Weights of a small transformer language model: 16 layers, a variant of Adam for these matrices.
MLP neurons of a small language model. Each row is named by its layer, matrix (gate and up: input weights) and neuron, and shows model dimensions 16-111. Each number is 500 + 40 x the weight over its row's rms, rounded and kept within 0 to 999. Numbers have three digits each. A neuron's up and down rows have the sign that makes its largest values positive.
A block is one neuron, or neurons of one layer that tend to fire together. After each block is what it responds to, as a language model described it from the Wikipedia text at the highest values.

L7.gate219:531462484542542538537484522399550491497521489524475536515500422500583444559501518574443488505543520467433506544525467499569516520528443540525567485437456486431436546520553524492520505551535542569546462498531486525438453445499477427520513494542515443489492549481485482481532518503494412548
L7.up219:552516520496532522542502532536486557450485509469554530576489521471533450485566468522526498571493488429502520528416520554534457478544540523500536464563504450467464569469480524465505525535540537506522470527473498457520438518554500526480461550506558551508492521570522513463461520491495572617
L7.gate324:510578480463526442553516473524518533562483524554439517456501496507586434509505577570479510482523489506525512529550517483544554538533447469418490507500514513457527483521452568541461542534488521572443472516474450532434530488519508462508452468525437542485512510509439579537438477558519466487
L7.up324:597467548525460539526571508536533524428517485521515450515511530495497516472448500572519476531409530612556507557513471529537512485508494469484527487490550473528445482506487471469517527545532481491480415460450485484436551454436515445496447512434411486529486488488520495447472481410459471493
L7.gate499:492422471512434530456504459555529468509479486508397507503506545465565404497557584535483541533543628536533504442460482535531537462484464458540477489405458526453475551603544542453524504521490502495568485534519468548558492453450495557469505479494453508544464529440497495532575485541512418532
L7.up499:511492543427518566481526471510528435526505490483550465429467552559523495536472542548547536478487513488505481482459561522472473528536459493507619475480490513488447529487533540519522452512545539496416484524548519491412541518508464537516495520517518477537478571469459446494494520516436555523
L7.gate909:522462490490509538524435497517488462579472547497461498444520478434505454506469513483481480588477554540482493415498543460444479520410550491492511484485470515482456539526507604525532495466507482532450514497563498559499515488497521477444452484477516548440511507518522483489494491451493540578
L7.up909:505482494524482530515518540519485460535475508496535517463498476443452450468566525514480460493481533482497495483434505545583506449563479547428454484522532495465536511431514549463494464503519493485468516535468433421468491543506529476558514545471541525454500493479594432470469469494538519531
Description: Boilerplate template tokens. Predictable tokens inside formulaic Wikipedia text such as census age breakdowns, election and sports table cells, infobox field colons, and list headers, e.g. "65 years", "List of", "Turnout |".

L9.gate507:427530410534467515522434565560505454491469539545557547546463422507521500521531505471484408529605553482517492479409486491575544492472508562483505490469469541476534504482532525429440515495483444479537498525475489535445504490480475534495513506429532536474487456545457574544551507569513493477
L9.up507:481540597537448493582467510510452597507481505580530523546557460527530520506494432565610473516430526552631424562500451474472501500523524418492530508500581519478497514485544517490497493472544502476490512521509544505486458477539479494522479505468438481476469584496462488518465502485509563462
L9.gate871:462597520463542509543488505541501540529455505514521470522437486441508491494445531447513523584481521478533462509474438539519443384500523478538545537513487501512537574533581566507530538445502445500498492526541503533500569555509428538515450536479548486492521437478573450600490500531488475506
L9.up871:494466480489406472535485521522496447482453562493492477474503437493524492575474481446543485508523472491469590509510458564492592515559552467494519448476490469507558571469577449427427507492438411506519439531490446523443445532529517499518457499545504509470549502482516456406450505529574526426
Description: Verb-governed prepositions. Prepositions or particles fixed by the verb or noun just before them, e.g. sided with, interest in, took over, carry out.

L9.gate696:450479496492495456567567385511485451502443502533515500483468519496528509551449505551478516510512543442477525517476465520524532455535465506455521491446426544472515513520452521513469481516514488512456455448476465537449513525502480467488487573466469478478562537486499528524600461517512517515
L9.up696:491479484530479435454483506454473478455548512485518557484491509499478485486553533572536518524475514514550488447539484544519549508484469544477502529515523475468532494432463599505498475560489481514501601459433468422474527451534498480563473503515460551540412467503479460471511449506575421491
L9.gate1196:483403465476530459529494489434490380534533516489546553485440519512520500518546507522576520534514555541474481459524517609531529573545525542494485501516514504438499467473504492490463459521592540524514511530505482486505469598542499541540474490451515549463473506490537547522501395547503493552
L9.up1196:547445423525471470479537539593499455453548470560503456529518478530512520486460437561573474567476494428592535523455462475433469460511442496478643502450454522490485549487470547528545515504462494525488490489525543492472499478459500550507459534577543516515427533562483539459556567561485512561
Description: Table header cells. Column-name words in the header row of wiki markdown tables after the first few columns, e.g. Actor, Lyrics, Total, Candidate, plus the header-ending line break.

L7.gate282:497489463449469480402518548519483440435546559536443526481548505475465482462507474536497550486561520563486497419495592517448479474459489488494437475542493404541437525489459487477469518458472540498546462563516479574503466539504512479504443485483580476462473485489491490537583467481497543521
L7.up282:539535466541549512453493546520445558378450508515523481527541456459444527472479510456555475521463504510483575436485424464497530488530538448489493423427547441471489587489440552517514521532474461497538512494499511466454486495493536534482512455488483469559513482460523510504421562585529562525
L7.gate285:439466558411515481487472526502506526467559490432450483493421447505541489459496552550526480511496510466526464438482505508476488542495524539476516514533485519524477576473481564511505450481413524461508497565512430495465523449487527539506501472554537500520517536440484566507444505550554444509
L7.up285:535538469527498460561483405464521494489532525509432585470465509467469510498464526481512508522452488493508574499504489507521536444454552438427450497476562518455455466444477487441436503443504474484506496538461546469474485521445483516469517534440466477544517492465485509492541532542527531472
L7.gate670:504521512445536529516443490571527552441521506544498482522460473489521444510519526466487501542539519452480510473444523535473455490441437540471566457406527492451439499469525473478444465539457476500414502476544522553428454478532456535496489526502495456487556438463598555525418522508565443519
L7.up670:502474498466509442502482407499408484535524488489525517480514606520567492481533438470517452416462553482522502520490425507498491541474505483503512518529444509559509493485476515474506565577510508534466427544557474396538507486469476617461548502433527542501541507467546484472481506549474462436
L7.gate1090:516512479507549464520452505557424405528526517466492522559501504473531501516510561548483566498536534488532500546523502507509435425481523563505471509453465527484515436493517590567484530448448557478508538494501539470419519509516440562406444392525541538481582474498470538512486468546565472542
L7.up1090:550494453462533430502523486558462529534480520539437551514549518421442496422459613516480493509556563527495479511493497495541524498559535557479510556476508529457612476486446517507512510510412448512469515449503488445551491545517511473481515543471519559439540471481475576568556446503573432448
Description: Party column header. "Party" as the first column header of Wikipedia election-result tables, plus weaker collective nouns such as raiding party, group, federation, family.

L9.gate848:554446483539524549603547499409452477527542460571467580588396435532571570471434540503496434475474519518527469434487500494526493567484560429468522448430482492493467462446515520514484542534527466445509466507526466525483423480530513433519503403546491475447482543510465505571507524497546475542
L9.up848:534449507475463464494468511519458468516453556511501474561472502429478494423520592478536492472517502490544497492551557520506604486493458444465500501478505558497432430425515497552460578426561479517544524558487496526440517435453540513494487466504520500538528561525461510411525525553521537581
L9.gate942:517424488541522476505526574486559540499446464412518509422505463551565530507521507496450491467500505454489485574463421497511470495482473545471552522479500502475449491514542476486425505543518478561516472543538559523435584545475523447477473545484470501430518456485473504633477502509501431479
L9.up942:534563559532574514507547550485590501512473540489452491491466476562486540476500488506484561499490507479466480473581482515536541465504543483511421466530548476494489468457451557456460450495433511439454571482529439538525551463534543466514512453417506572442468472494496525499515482543516488497
Description: "Of" in fixed phrases. The word of finishing set phrases such as as of, because of, half of, most of, one or more of; occasionally mid-word pieces in names or tables.

L9.gate549:492590472567502485507485506525489527532472533505511488491562504463481551553474511474480578582463523537507450514496440506439534504467509499579458493511426510532456517453506571436504526524543536484432520475491459502454571515550503437496490533453509408456444535488497530555455514482492525523
L9.up549:531561516539540573489469473503519453637493471523526552424500546456481494520516493483473449479489440537440474531547492494523498500535508534519493439502471471497460469555482556542441561437503449457554547534528471477511461512576522521480442459510500469468522505485429481500456507479547507501
L9.gate1084:511571495621560584482533516501509453489568583553579453530562487558532507554514474545517515544442490560552440493553501443414582450529512536474470416521449518506514514513487520472482550489524498447528447429501471507480485515576518479555505458444468441503481540476472542551476435495479524493
L9.up1084:500518530546517532507507479460494508556590531535557595555530553487529518500557516515509573531430489541524520467498488508485525488523527493589461443540515592535541478528482449495501533520407492479508511480469447468489475523594453474506510476554505407463488540461481519567429475454572523488
Description: Phrase start after and/comma. Function word opening a new phrase right after "and" or a comma, such as in, a, to, or "(", e.g. "and in dire need", "and to exchange", ", a Thai bacteriologist".

L7.gate72:520473499491552479545488592512435467456502546553529522440514517436498504499440509528488520580528510456518486481418536555462553408425517448484529458454471434431505502525519525508468481579473481498559487459463512508509467514487486507480457497468462421400491451547509570493561464492424410521
L7.up72:550457498531438488510521491517502538521433449550506478460556479485397499446468412499510490577464450505517473528529518490454464422462459467431447445533456502468477523514555509516479497522444468528494519486503523508537517554477527504450447440441477474425574506534475576471436531576418453532
L7.gate163:534480568508512508514491537529555534497470507520496462536446493494530501539463503579498526579479479546529565522461506514438504465482475544429468580448467465495427509563536471465509533528511554447513461444506518563519499436545501503549471489499521477583500521555499504537528511527477456534
L7.up163:475498496486514453511505467510448585526439515580433417475492519505504439513452531585421488510499497548526471533528546474451488570473527464504484549548508562474492456524572512545434460513419509478502455466574545479443547511518449551478459548577540527426433532533516491485492464521485450583
L7.gate315:506460461491522491500576476473498518461586513467577490477556528490523529471471549572523483494487504452480547468490499510478477506464512545467463495508448505422423525602532471493451544444543536511552520507447549423511493454484439540527507476490444465514526463475526563454510505567449496444
L7.up315:564517444551507504543483508433496484506470447528419494506484397463545465502468442539432485551514500537440440504546433433528496519490437443429435481424498546493500461506535542545519558481432401486463476475589478521471540491490534466460432498487452481403495454503555540417417511513495483539
L7.gate479:469498572527469457522490538446535474472519497575507452501456453553484543496552503568497420508502463530559567502444454546451498550558421448480397537506464464440480514587511436466445552413573507577545505398512549495487504470473488494467462528462557480482476440425485485491498521427421520529
L7.up479:454484461446462500472466465575474449585470517475526455502468501472442488468509499526554442567434570480592504505520544456543458516514461507495548535496465527539526482515464589477497492510527506456530502556496436485501520484517422491480486458540543510472468534455432535429484457545444475560
Description: Prepositions inside institution names. Prepositions of, for, on that join parts of an organization or office name, such as Ministry of, Council on, and Institute of; also pipe separators in sports tables.

L11.gate417:471492514543617526538499464474497476495450537576482496464411513541542456492512583489496424558533466434443474445512516532460527496535578486518492534378479399456491521474520490523509541508534464481581487489454552544477481493567595525479462516531554527503529467545475530556550536522555483603
L11.up417:460516502441551525523534527477523444446522520523485435502455497482449473500509463443520512422463475419470495575533547483486486572483561458524465571437449433489536503483545525513461512490555489488467509524506495572503557541572528495542540471523477552529540458487466526516420533539510523551
L11.gate470:510474460521533560488422525446470516431503539537432517511458479539544469475516509470503492497477575435535447540488452546475444527563536568501544545477489538483470514472454506495469521489486512489508507539543505443523555455487524544450515533469482515505526502440534460490479438509539484540
L11.up470:504537472556449399523549497536464450535482450593461473456491503536510472528510520543520521519527494551521489521456520473536559485495498447520502515531504505483468546479536541538483546495525387478449535521436540516494471509526476578520467481501556517471473465541558488498449467535555451538
L11.gate630:533438482581555432560471557439404475472456510563465480506535474490567559482524490569522471509513518526474481498477464529463510508450458438456508486456468480470495479493523563482558473506531465521508436462479486470496477429487447534490442551469509497496483439474508536558537523483530471561
L11.up630:543441497556487536581470456462552461457440498491510552445416474449485497544524468485530504532537549502454531457549511500525482518517517468541479534461448466506510555634489535529474464481517541455505518562561498501502465468571560518466481492440471449481482482568531545532430501534531545557
L11.gate651:518581491560501535491479533531475508455422523566514526493464486561489534499509549516505573533496572527494537541555496526483467470439565495486583499450561490470496468508565484547546465500538474540548509449518512484513474477471502447524488462464477493476461556382507498498406497464515525559
L11.up651:564495430503536493488535462488512491546496492505565475452473471518569511457472549571521508476559530463491558474491496466448462507511570502513424487564544554461493494562524499488519446439465503506488460500465514497515456509554569477513464458514496512479491513536502531528506546510551546520
L11.gate743:516503537504476475549508463397500453472552588538538532551455549486515460460613562556504524492565503543565533487572583509499495509501491526475501522468485533468482505472450524487536489505534512461526434441504509536538450487536515530520408536464489475488476510464505475573540414524578559507
L11.up743:502478591475505500590600522477575510485519488545518525491449536589503528501439544491494516454579484511450538500562429467571473464538566599472497439490483521527412493497568502476559489496605497517495463477445499551499398464553489546468537429499542515461532604529571494510489487434542572584
L11.gate891:483508548494540454526492500471487505430447556497504560534432464577530503435529579439550505527454508569567453527495485433481537499423449527486478556534477510515495514502451479512430440479449460559560481499461448539524487556527423530543461519559480527483417517515499439506458443523504508532
L11.up891:491465475540511497526531486553506456495494478498486476535463510505443506530523518576544485459509487489509541545553501471503517525518472550505574536512523429449529530425495463491493537494506489532449543556523503523411519517485529450488459504493557492502485437523565552514486420478487475536
L11.gate1022:497509549496491421531477561468525528520463486568537502514418489542563523600532483487541548538505534597529506509552529544442560551550479544543522506458436467416426514509504556435536583461490479550507438466489482514506450457512490549533380504431536518512480471484553512563460486506517517608
L11.up1022:488515498507499405513431565436456533436496495533490527513456488494531564542577405437519521518518526494533597455464494553464519597535486497477550506525523418509494484463480476463529499535560542532528499478550504535538536513463474472512477551505536534535430465506528556581509501482540492499
L11.gate1163:521466550558541464527487572426540559527514498550605508499475542506501554446494435486483512532514538442465499451581511514450564509467502453540505516433463507472511528534513585517526551540556487446489504561476502429499521493481446443476523419517504483571522486495503560516491487473496513515
L11.up1163:496465529504538491542575522488557549534533542548445403493505500539479531477468496540487454521527529451464442497533495517542480496491501588513518473513551515506495493524504473489479555460463470514463469576474517504450494520525534497560463535514511521443496492532561522609507432455538545529
Description: Table header cells. Column-header words and pipes in the first row of wiki tables after a section heading, such as No., Party, Title, Year, Season.

L11.gate163:536484556501542496521502489468474572541564495529496428464544493528538536443462485516515409522512421445621538550435505518556492483451594525507462510513520525497429537452549438469461537535411465510546440511565516508477547456503509528510457563525541470449537446513515536563450510529526525537
L11.up163:475547527521484483482475548452442524522497476498542526508570431497487566521517459518472494479540452459560470474489508546513495473510413445470524519499483538488594470476488553452517489429410440552523527529534475518476499512459526488503472527447391504427571477484455563539516457512450519517
L11.gate172:493526512491563500494514481473500561543522563538461450564471470530526527516536497551528511479509505485498514522607453557516526400520444513454528508496466517464515499448546533445475510571517450550501479475488539553471549435493458512464516486500550396463454511531466561527542454447533509450
L11.up172:446525489460366528475510523475484509505549511443563509499473447469555484493464541564531516497454473580531474515473528489506470444489403575383417525504467470440523486480507518489546493514617467538527451545528509500532528549510529524437534527477497520598507486492455458435508458502476461505
L11.gate196:510535483542491564473508577472519473503490556508552484421507466508489547498479500520520478482498487473488496509496456505545503439489571515521507467529475502528468509449530483432458510516518494516556480474485561426441515473531476493486536552527499455501474453531472479499481502501465528539
L11.up196:470450573409528576571552368499524569477469500480510465546467559473488442560500433573490491517494546431573493558439479541489466502454464498529512449497541482466459450511506478435442483496487485532542442584566533424530503483525518511497475552505512526553535456547504422468483556502524532471
L11.gate392:498552495500532491490514548471484494469498521454475517478466505510572466568490491528539405483490531512549471481521460471437505461483403517500509485487479482501509573524489521510516440529545542481543453501522535517521513534561468532527441538475475536510517394517445469498530521502525480560
L11.up392:500509485449493467499583468453482511480541498526507527495494489412475496541590562580483457490557486488508510471488450505507515504520453544446489476479445523531575461473553489507570524528503499472533537456514525499553495531463489461490497508526495443425540486520458518580509477499451496514
L11.gate636:490514536550528454508518577465492532521529475558501469513558443572567573550475473515465442554488538495526434459530516527443481446425497466511451513439504523511540550535495517490518510442552486556467426449506550502422562511499508484465429509478443443495454500417560516548463433497463462504
L11.up636:479522484452567489504488458527441575522480446531490541438492467456528416437440567512491486488482471546480516519496556488529421498517508437448378568505484566479576513441512486512432526443521551559483509427533497519484537496486453471542492520499502518506479506506479470558487517458451381537
L11.gate879:562529507568542469510480537501577470536491477480465500543467520542519508523545442488478450539551507417501453461535530450499500517502554514478494500495478432484485482458529520479505516575481469552529588468533510526476526474522544535435467474501442508490504471434507517497451465545543426496
L11.up879:484560478487499469490461521502409555426444531463522567472549447533498498544551533494492515427538433526495493473522542487429470454458458479525526555515433458449491481468510461472489445471535464511489519491575511523462559487502556476548478522430480514475473476551498487518474442524420411482
L11.gate904:520563452498500497521488513472575565516487561503480542534509526521518522526470530531550543550539506596465475470518499455422526515456484506543482487484531555435497557513570576444443514566533498468453473485479508535516525509516444489528489547575521463523554463429494518533523454522428512484
L11.up904:481536486463552509523497497465469514475420504511491487508525513488475481483511455513472580551486456547444514497549458503488510469462494471513464599519552567579515487410502520491426517584483535461494522507543539518537584530492515444504525579561442504500517512502413480509536500438478554446
L11.gate905:468522520463456439581520496472503478523454484524534487419459450541487531461442554524510531593490526504512519520536524560523480441489503482503437428481445497504463487432463488444489512450544435532511517537485505406461507531488508481532502474449497467439446506482523505576482504444388486542
L11.up905:501546473514578403551456539475440472523449523464519483559441394477551519443416531498517514449550451517541448468496527539500443536450570454494470466461515441519446534467475594463444548419540530550481463482472541465467471563508504550500470541514566484543513499417485514568494504454480519526
Description: Complement-introducing function words. Function words that close a clause and introduce its content or complement, such as that after concerned or argued, of, in, to, and was after objective.

L11.gate173:538455559526532562478577479456521427559536482491485517479406418519568488542484451541478495516495483512486499487482522516468546490453475510511480495498541497478467560507498514510522490523479510558497469539453477455463475525474563506487476461434452455418501604509467551528548547541496493540
L11.up173:438514505525532542563497553525476479486443504535488552458568490521498480486513498493521468477570539436493485540511504524475423529518417530497451512488564488534537489534499537535497506483546515505534472460522496567495518479540488476538472497545492575540500504484521542508505474565498510491
L11.gate398:549528521517452437554498490452475525535515506528500476520464531472417490534521511510552525593485480503490425526507481487501555442484507550480472502519504448464576567473546525533493558503437454546532534503604498445480490537448485540479464421402447453485501522458436628473508469523402464542
L11.up398:526530534543428506473547480499459426497474545505515485487496472563475527568474485513492452571474480499484521456454492504457508527546570524572460459515459483461495499501512524419490480447524461488512532539516450495528424534625489484515475467421493520472555508472447537449508499527494496502
L11.gate623:446556535536500471546479530509479461509482491546456480413558456488499575542493482485516527583504526542555529543561529535569542501557495500502509486495501455411543547492448527482514475490473492527526497494506465489502459482506462518435442472477525486541449497510461459533513529474509497549
L11.up623:502465531533497557501466436439475502542519400446502559430512484487452548498506476537500530461430491485574492527493432511430481440504415423619544490456532523494535486465507497451418495462486513466532572510511477485440513477542586452437423485531463462489536473540459486429479450564506494503
L11.gate639:614459475513507513559495483516520453510506521488509459482464493511533474583462507537544478557512543563457471460550506504489527510502488567470445497554465475473551523502512616535475571508525524524499509575497523515445489439520482521548490459479494474473478475546432455567485490549472528492
L11.up639:526491510532515471487489495520534476518451523504587412503537547477478492532410527542453495542477494480464534511464424485424479518553515466454453497514488462566470507517597470512451483546499538579553485533486500497390529511497408539544493519472506507493548540477459512454478449423447494511
L11.gate656:513533463501493514502564500483439420587456528490562543491471488513468534522549444544502477542529505408518475523472495482434549502580531459484508518475488459433542499495483502419446534459492463486445572471551548456548445522521479519509439500429449431509428451538466492481506526449509505499
L11.up656:467484510479492526445463470536510462484578558400583496491518468471387524469447381510549504518525498486458458514428522523527538510512522469480504524463494450473533511453480506443481461483413477475518480530425518520550432471516486566452500532533511463500466514477459547454520476574454506533
L11.gate770:552504488504514428525544495540487496492552447508495544495577487523440475497507485542493488532514519485500473478477485524473544432484488618546464416492550447494523468481485487502424564477478482471495553468542503506430491457572549574501499532521469470512450478482408479477418476520554560443
L11.up770:383524478495507444514476451475452516540531499447543482495526474482504553505480449465450488433464552494629490458540451509483480511520465462518454522490378499531488498490607433573511513511604492522467456496546484487499500455492465488521483523528463502517509502523546535415433469533458560492
L11.gate1129:478551495520521456489520545544477488460451472530445522458478509577509523518463441558470516556478561479530472476547422473494519490507490406468575503539501502483533489531472484490476547460531527520485464459533476481476549545486502467464403533488497489505490482540457547463469458479451482479
L11.up1129:529526499487514493425416531537467511455559493530519504507505489529496470451523515501597484545455473520570481452612507506471497568463473464531450523585539492499534536475468522538561509455435462537553508469461523460476508584534489464460511498508463528484470517532535539504473508491444484494
L11.gate1203:536531456535492516507494530539503476529447496543515448400579433551586447575455463588541530537442481523560458483519493620505421507522542486472441529532514486468544527470531520453455559454525467512533507483536466543459455441503492427537445484476479450500491474460404510501415461487429498536
L11.up1203:545506568523457508439539442494437475560510472406488548557516491517476494621455389495429484535461513515579459494533452534499427491511525513462496494482485512557584472457575554494530511485497517490534475506548447488522507467500473421536451477521552501485495485524537508449463484508520469541
Description: Preposition or prefix "in". The word-initial token " in", both the preposition (in this case, in 1918) and the prefix piece (in-direct, in-ducing), plus a few other prepositions.

L7.gate124:506465459562498435422425551570571501552475530515492466449482422475536527540521481566541516472473489502501507465451556593520508497559547503506452521519519490458492520509588477512485527484428453462525423547521544528440503471465512481447485509509456520487556478469510536468508398538472470504
L7.up124:533617499477480450417510508479527488524514518461465478554506511530518589453506497497485488457457515510527436474568398449533559452577500519482497474455509528463438525460445492532471502516486453522509496488528483492503442523581443525417531522475526468476483526472469448486490456547449476510
L7.gate231:531521438489419544463522507570540484539499489561492539490505563564563566526517525510556532497439524535540544420463437496520471495491454479496545474438571503409480472437533520474490541492540528578518477498597455463508557517485467456445529489438484496504470513498587600491464512539443463532
L7.up231:504505564510475510497552530455460473523520510538520543463531466477473531508464521556498468448525478486533515538471433603534529487509492473465508515531438465482516562520525573521508463464478547560544488506499474529460537366521451520494430491515536476502454500502450501441428495464489418536
L7.gate240:503440514504520437441467558525496533503505478572573474478502536473551495505458542534533513542449492471507516498497452575461512433516453502534446532512496470524460589453584446448462518533445437480506487506502535551482538542477455434491501494437467556428538530507550515563455476540518428488
L7.up240:556479593544519495474455454515448463553502545476472478492515464449528503525503437547528547483443459518436497459432435483545447427456561508507478494531541444486458546436491508445499518540545483420455470474523539500518552496476530463472516561517466620481487529508486495471537510520483516477
L7.gate851:439512492443480555548468491508558448430478513555512530487498455604542512532550529554466491559466505518471476499445462568519510536518449530487473519447503507489455548504505580494513494490488498501514441504513455536486425477584527509448471487496533449526481427434436517497488494457480531476
L7.up851:521532529438413456498526509534465460484492501551556578522566544486569464481500562528466480472503478477529530558500534525481456513545497505395454550448473488565458559508514419433538488498495497483523528462539526476569459499517536536509504510521532457479400510437446509451497493478541518493
Description: Category nouns, section breaks. Fires mostly on "family" or "group" naming a category ("in the family Araliaceae", "language group", "Family names"), on "Total" in vote tables, and on line breaks after review quotes before new sections.

L11.gate337:501539465485538458516453512502511526586470559509578458469530477527483520499473469472507464521492453455447516487543452546534573486484559502564433474472522483416424488423522567474449493507504509495539470532478590522518520513430532532519513503469504509538500466491518517540417542560583460490
L11.up337:480491509515476498559513546493500496483532490548473496493459493520490622483486543481504485556537476543503423465472510534536539545496399509409492451500515603499573498536567575515520500427381468505528499459448408530486401483496492547477526435493507529483490587501426501516536528487492586506
L11.gate577:527551508502601509492518525397528508567494553508519539436497470495510485496545523514495486564499533561488480489509513530470528384419431513542498431478461494492458510473534504446460502561496434464528522520513499520433456525553524492520451462517508372540501485539474473572480525489514436527
L11.up577:574506470520473542481472495558521515534480459535512530553472397538476572512500530443505504560552568460524458335528500504514470491469556497571513494517448465469485441578567514528520519487486468505583502471510487502557477401539538448463521449508487524477538532500441504416498535560544542510
L11.gate644:519513461498515486585443525494531550461443494560458508405461498491478497525447505469475510516528480485465482499567482468545530573519510453430486496490544532509496499467515468502442499436447494528536540437476468510533533487465563521529493430453574479488515510456427507559483474493575470550
L11.up644:539501523446495483461535525479474461496475491531507583484479534485456461469542535456502452580478483487415442479452459483548569449534524467493421494468429557503455481514483424581483493515594487511464499516514461487521540462403456447514461495529534479503422570496484456444456497430512527530
L11.gate730:512477533547496474508496530521540455478468474536524569433492476607565542538544505586508501523559438460433469504502532457497569524478489510531434492431565510445515435530476592434470489524464417518545451495570472568511538472534505497547508552489469453511467449487491507572482539494528484537
L11.up730:445518458530514468497451482488466488421544497507549456456570492449587442480460491521431479485478530433507536507474459483453501504521478478537442534453499555496530530442529496536500463525570404549478554444481503503524499477551489440529496495481519615475539495509489506523483489554556484518
L11.gate772:551478531508507435522538573538494469478443459570466540533549443534580511414523543577516496582531537550503520454506536513510509509581491530465547485509459494469442480555481599501509454555552510473533504492505472489514483527515453480581475529531486508490445572447476607534510489487552433489
L11.up772:480575465516465555529474513514535451506532483539578430447528434524492453490535511481499511477515482488467447472433564459530500465476514567535513461487518543530484463509461614424481450435451523487463467538513477542562508514462520473441542527410461536528531508582517578480481590510481566559
L11.gate781:470557480556498526462470550475541517559467576437476526466459481508561466520499494509423443524527473534469448448526534485489532498479507465507527448476428497473518542509537548549462500512626522440527535498523470525527510468512509442484544469486500483455529534510520547553536472538574490472
L11.up781:529485492475506507520455500453476499522454492508444505485503542495494515474485468477422453528507454438513477460463470473489491461547470483469508535486549543486527479442500488518471483511474507515484553511600510513510486540471505472475522498503468504488503484481542557568495519504496488512
L11.gate1121:507527522517569486520494514534488558470465525478535438484416475429548481474506502474419430505527516506515463483467501532493489469455519506468523504450432508463457570482507477480504521476558518455483576402542427472409447402470420515601501554476488486482452496510507518558551449506535424583
L11.up1121:472542485545432471401491488517463525494436553511511509455496528438469571516518431512429441573433517541467479519466463481471521512512471555444482551491493529455456548474534477418503498451549448539478471427494450523523551534521458434464508572446575520512424499474532531478496516484503459464
L11.gate1141:409547483532526529418491533513536547449486510538528498554514456476501522436515527529483546464417493516489450440522489521480508420475519461585549429515535520476476546523519493478494481470496507471529483501506479474548472461499463500581467543518538543585470477449501499526517508529567527446
L11.up1141:493512483559529480519566484517466405401504506432525441514529521506560465532532509519485434557473586512526453502483523521473483504552523445424495530548531519525490435464517564441494541535571537510472544440484447477475490462483466508541563484464593396540428553520434471490512424544602465544
Description: Partitive "of" after quantifiers. Mostly the word "of" right after a quantity word (one, some, several, two, 323), as in "one of", "some of the"; also weakly "among" and table header separators.